Weights of a small GPT-style language model, trained from scratch on English Wikipedia: rotary positions, no biases in attention or MLP.
MLP neurons of a small language model. Each row is named by its layer, matrix (up: input weights; down: output weights) and neuron, and shows model dimensions 128-191. Each number is 128 + 24 x the weight over its row's rms, rounded and kept within 0 to 255.
After each neuron's rows, "fires in" lists the words (lower case) most often at its 100 highest values on Wikipedia text that the model never trained on; "fires after" lists the tokens most often just before its 100 highest values on Wikipedia text that the model never trained on.

L4.up483 [102 107 162 116 149 143 127  84 149 195 167 155 123 155  81 134 127 156 142 126 123  94 127  96 110 152 114 116 140 118 128 161 114 134 122  70 131 164 124 114 137 129 156 103 140 130 109 127 130 147 147  84 131 138 128 139 123 124 142 145 119 173 109 131]
L4.down483 [108 165  97 125 144 145 170 173  98 129 136  77 156 122 115  96  68 123 125 123 120 117 117 152 110 126 113 153 141 104 118 115  93 117 135  98 109 121 156 127 118 130 151  89 142 140 132 107 130 112 109  94 165 118 119 104 140 123 112 109 166  68 130 117]
fires in: "art", "until", "date", "units", "articles", "unit"
fires after: " un", " ar", " Ar", " d", "ig", " D"

L4.up663 [ 99  99 105 174 132 134 148  86 142 157 182 171 138 167  97  75 184 132 194 130 140 142 119 159 143 114 136 134  83 154 105 128 123 107 101 105 111 105 141 108 119 108 149 147 156  95 102 124 128 139 128 110 123 156 107 126 125 130 148 137 132 160 161  87]
L4.down663 [148 154 131 115  80 127 102 128 131 119 144 157 152 151 112 179 154 141  92 122 113 147 145 144 134  92 133 132 138 150 126 156 111 136  96 119  95 145 108 127 109 122 127 117 131 150 148 170 147 108  94 102 131 157 143 135 154 136 112 111 140 129 136 156]
fires in: "under", "album", "albums"
fires after: " und", "b", "nd", " dis", " j"

L4.up313 [100 140 121 145 139 150 146 119 104 118 142 176 143 167 117 154 120 114 118 112 144 141  83 154 137 126  85 130 150 131 144 164 133  94 116 143 125 105 144 154 175 106  88 126 128 139 144 138  90 114 134 126 110 119 150 137 171 166 116 149 105 141 134  86]
L4.down313 [107 140  95 127 140 147 109 132  80 108  97 115 153 125 146 126 117 133 137 187  95 104 127 136 109 115 148 141 115 119 107 133 130  99 139 119 133 134  83 138 103 123 174 112  97 109 147 133 122 107 132 165 135 164 120 118 105 128 116  99 105 154 139 139]
fires in: "called", "canada", "coach", "cricketer", "california"
fires after: " C", " c", "an", "ric", "c", "o"

L4.up476 [ 77 122 110 159 128 171 113  77 152 157 142 186  80 158 165 157 125 118 119 109 139 150 123  98 127 159 128 106 146 128 113 119 154 151 116 136  73  87 140 154 126 114 139 117 124 114 107 147 126 108 157 121 118 125 162 132 134 174 149 145 141 120 140 108]
L4.down476 [ 98 120 129 126 122 110 127 119 150 149 130 108 109 131  89 116 135 175 121 165  90 166 124 109  98 111 149 130 127 116 138 134 155 123 140 151 113 165 125 125  88 146 129 124 103 141 104 142 134 104 120 134 112 124 125  94 147 102 125 189 147 168  79 119]
fires in: "which", "votes", "that"
fires after: ",", " l", " v", " in", "),", " dis"

L8.up143 [109 115 135 183 123 145 130 164 163 152 126 123 117 110  80 165 108 105  99 121 146 133 153 109 133 146 123 145 152 126 126 117 142 117  91  70  86 125  89 131 159  87 162 161 124 154 109 108 119 142 135 152 169 130 152 188 158 132 129 112 137 141 167 142]
L8.down143 [155  93 137 144 177 116 158 128 129 147  92 126 101 119 149  78 143 144 151 131 112 170 145 166 121 103 157 100 121  63 148 144 166 118 165  99 177 150 140 114 109  92 162 130  71 146 109 114 137 139 129 105 102 120 130 100 186 109 175 133 108 145 121 124]
fires in: "group", "route", "radio", "range", "renamed", "groups"
fires after: " r", " gr", " R", " d", " Gr"

L8.up528 [101 128  70 157 114 127  75 122 134  68 148 181 131 118  94  88 151 132 144 143 122 137 125 147 145 142 116 132 142 152 115  88 126 126  62 114 114  89 134 134 140 122 129 119 133 130 126 160 115 124 155 130 142 139 158 125 166 150 159 139 172  89 110 113]
L8.down528 [155 118 113 126 152  93  80 129 115 109  69 118 152 119 113 103 150 152 145 152 143 143 117 115 135 115 103 149  64 106 195 135 127 124 139 132 173 165 111 159 137 118 125 109 130 138 104 103 133 133 160 103 136 150 151 149 148 116 130 100 141  80 145 172]
fires in: "born", "california", "based", "life"
fires after: " (", "al", " was", ",", "-", " and"

L6.up725 [140 127 124 137 160 152 160 120 136 126 170 139 132 179 137 111 132  87 167 152 138 121 139 144 139 149 108 144 104 101 162  88 149 137 140 135 103 144 148 110 138 122 119 133 113 130 102 135 132  71 110 141 167  83 104 103 164 140 105 113 172 169 124  98]
L6.down725 [141 151 131 147  97 111  83 147 114 155 110 146 138 133 109  97 103 187 120 123 127 164 165 148 123 102 134 106 134 148 127 133 120 143 145 117 139 114  85 147 143 106 154 100 128 106 163 101 159 153 147 139 140 152 137 109  72 126 112 118 107 114 118 155]
fires in: "time", "later", "stage", "appearance", "game"
fires after: " t", " l", " p", " st"

L7.up207 [155 112 156 135 148 123 120 129 149 108 130 162 161 130 120  91 158  83 125 131 162  95 111 127 112 150 134 130 147  88 128 119 169 135  90 108 123  95 167 105 130  96 138  93 123 126 125 126 113 137  99 105 138 130 116 149 188 123 119 144 134 109 138 131]
L7.down207 [117 172 181 109 137 136 145 100 120  97 118 104 155 163 122 163 131 170 142 139 143 137 130 119 150  92 137 112  97 185 131 161 130  83 135 131 172 104 123 116 149 190 166 143 156 106 107 144  91 120 125 119 146 113 114 120 127 119 160 174 133 147  96 127]
fires in: "the", "type", "its", "top"
fires after: "t", " is", " t", " I", " T", "ly"

L8.up405 [137 132 119 176 154 140 134 115 157 129 157 135 127 165 144 150 130 106 112 158 155 145 134 110 160 143 120 142 140 121 137 130 106 117 124 115 111 125 138 171 147 119 121  92 149 161 136 111 114 139 126 140 133 147 135  74 147 173 170 136 145 107 135 105]
L8.down405 [121  87 129 177 161 109 177 128 172 108 121 114 122 135 107 133 147 175 136  98 108 139 152 126 149 131 138 111  93 110 131 134 112 120 107 136 197 124 107 138 125  96 126 126 121 127 112 131 115 186  89 136 107 143 130  96 143 109 165 125 119 166  85 141]
fires in: "military", "language", "heritage", "line", "marine", "library"
fires after: " l", "il", "ang", "ib"

L6.up642 [120 146 130 167 100 147 138 108 137 127 177 115 100 125 144 115 152 120 125 129 154 107 165 195 152 137 112 125 156 160 157 103 133 117 120 132 147 123 127 141 167 141 143 149 139 125 188 127 118 114 124 128 127 129 126  79 127 154 131 144 114 129 140  90]
L6.down642 [143 115 158 112 151 104 146 129 139 186 104 121 102 143 110  86 164 129 126 144  86 155 122 118 139 107 120 107 133  96 127 151  98 135 118 143  99 180 111 147 101 122 124 151 166 138 115 120 135 140 169 130 103 158 107 133 117  94 118 137 118 101 163  88]
fires in: "the", "london", "hollywood", "kingdom", "boston", "houston"
fires after: " of", "st", "wo", "ond", "d"

L6.up599 [ 99 102 128 151  96 125 134 144 177  70 132 212 116 171 123 111 148 108 105 139 147 117 108 163 114 118 107 123 118 125 106  94 126 107 135  86 167 147 114 138 154 134 159 109  94 126 145 107 142 103 120 134 106 147 121  93 127 116 146 163 143  90 130 165]
L6.down599 [148 138 165 139 150 139 117  94 136 129 129 143 113 145 135 123 137 121 142 136 123 119 147 155  90 108  96 147  78 168 149 113 100 183 135 134 163 159 104 133 135 108 146 136 136 147 145 140 131 132 149 157 163 122 129 127  95 101 138 110 110 111 148 131]
fires in: "they", "there", "then", "eventually"
fires after: " the", " The", "ual", "ent", "at"

L7.up92 [130 120  86 135 140 126 131 100 162 112 122 179 137 142 140 109 159 146 145 146 136  80 174 109 151 122 130 142 118 132 134 103  87 102 136 116  94 129 147  81 103 136 110 143 109 154 106 142  76  80  97  69 153 181 119 118 171  80 152 121  98 133 145 139]
L7.down92 [109 146 130  87 112 124 119 133 111  99 109 106 108  91 130 165 163 157 161 126 115 143 186 121 124  86 143  94 155 142 122 120 140 121 132 105 107 137 142 138 155 112 135 156 179  94 143 117 181  98 127 104 123 123 154 188  93 139 101 182 126 106 104 106]
fires in: "for", "following", "back", "force", "background"
fires after: " F", "f", " b", " f", "F", " B"

L4.up303 [ 96 129  83 157 100 140 147 144 147 111 153 154 137 130 114 147 155 110 137  98 142 141 135 106 115 126 135 134 133 150 126 115 138 156 114 132  90 127 146 135 126 105 145 136 173 104 128 153 110  92 163 134 145 102 164 132 136 133 141 143 136 106 119 121]
L4.down303 [120 154 137 105  96 106 129  76 105 146 129 135 133 164 155 121 140 175 144 140 160 142 157 107 129 114 174  85 123 137 179 157 134 128 119 129 110 159 107  97  90 143 163 130 129 104 123 153 117 108 131 101 178 125 103 151 110 132 158 110 126 129 116 144]
fires in: "along", "around", "born", "long", "in"
fires after: " al", " ", " ar", " l", "b", " re"

L6.up498 [138 122 118 123  95 126 162 149 116  87 129 157 104 148 136 157 115 133 129 137 121  90 135 137 136 113 156 140 126  85 130 141 123  65 135  84 112 133  95 121 146 126 113 104 106 175 117 154 113 136 144 106  96 178 156  97 144 156 100 125  98 169 151 127]
L6.down498 [145 192 173 122 120 147 146  98 123 136 171  81 101 127 118 126 113 177 132 166 154 148 162 137 133 134 130 108 101 139 127 121 111  72 144 129  98  67 119 131 117 134 137 128 165  76 131 150 130  88 122 131 145 141 172 125 125 139 133 145 123 112 133 166]
fires in: "second", "took", "third", "fourth", "entire"
fires after: "ec", " to", "ir", "ent", "t", "our"

L7.up2 [143 100 103 138 137 104 151 118 121 121 105 185 124 125 145 111 149 160 137 122 112  96 158 121 103 164  97 114 124 168 186 123 146 155 110 113 108 126 151 127 137 124  83 125  84 118 165 140 142 118 107 113 124 162 125 144 134 191 173 150 134 136 101 118]
L7.down2 [115 136 116 146 128 133 135 121 130 136 112  98 119  99 120 104 146 116 131 167 164 159  90 155 143 152 107 158 128 133 134 147 122 103 113 144 134 121 149 175 110  79 157 142 141 145 118 135 107 145 157 128  84 113 103  90 118 128 156 132 120 155 111  84]
fires in: "october", "active", "america", "and", "act", "actress"
fires after: " O", " a", "mer"

L4.up224 [ 86 194 143 122 144 154 131 109 141 174 126 123 130 136 141 151 150 103 157 112 152  90 125 148 139 104 109 115 138 148 148 151 112 126 120 162 129 140 171 102 132 147  73  67 101 156  84 162  76 103 106 131 131 139 144 107 173 126 118 150 124 107 123 159]
L4.down224 [115 126 144 112 143  92 140 168 123 141 116  94 165 126  70 145 131 191 144 110 120 107 133 137  96 115  93 188 120 116 137 134 123 103 139 157 126 107  89 137 124 157 151  66 113 156 134 131 179 148 110 124  96 136 140 111  71  71 157 130 118 150 111 159]
fires in: "as", "model", "center", "centre", "code", "which"
fires after: " m", " c", " C", ",", "),", " M"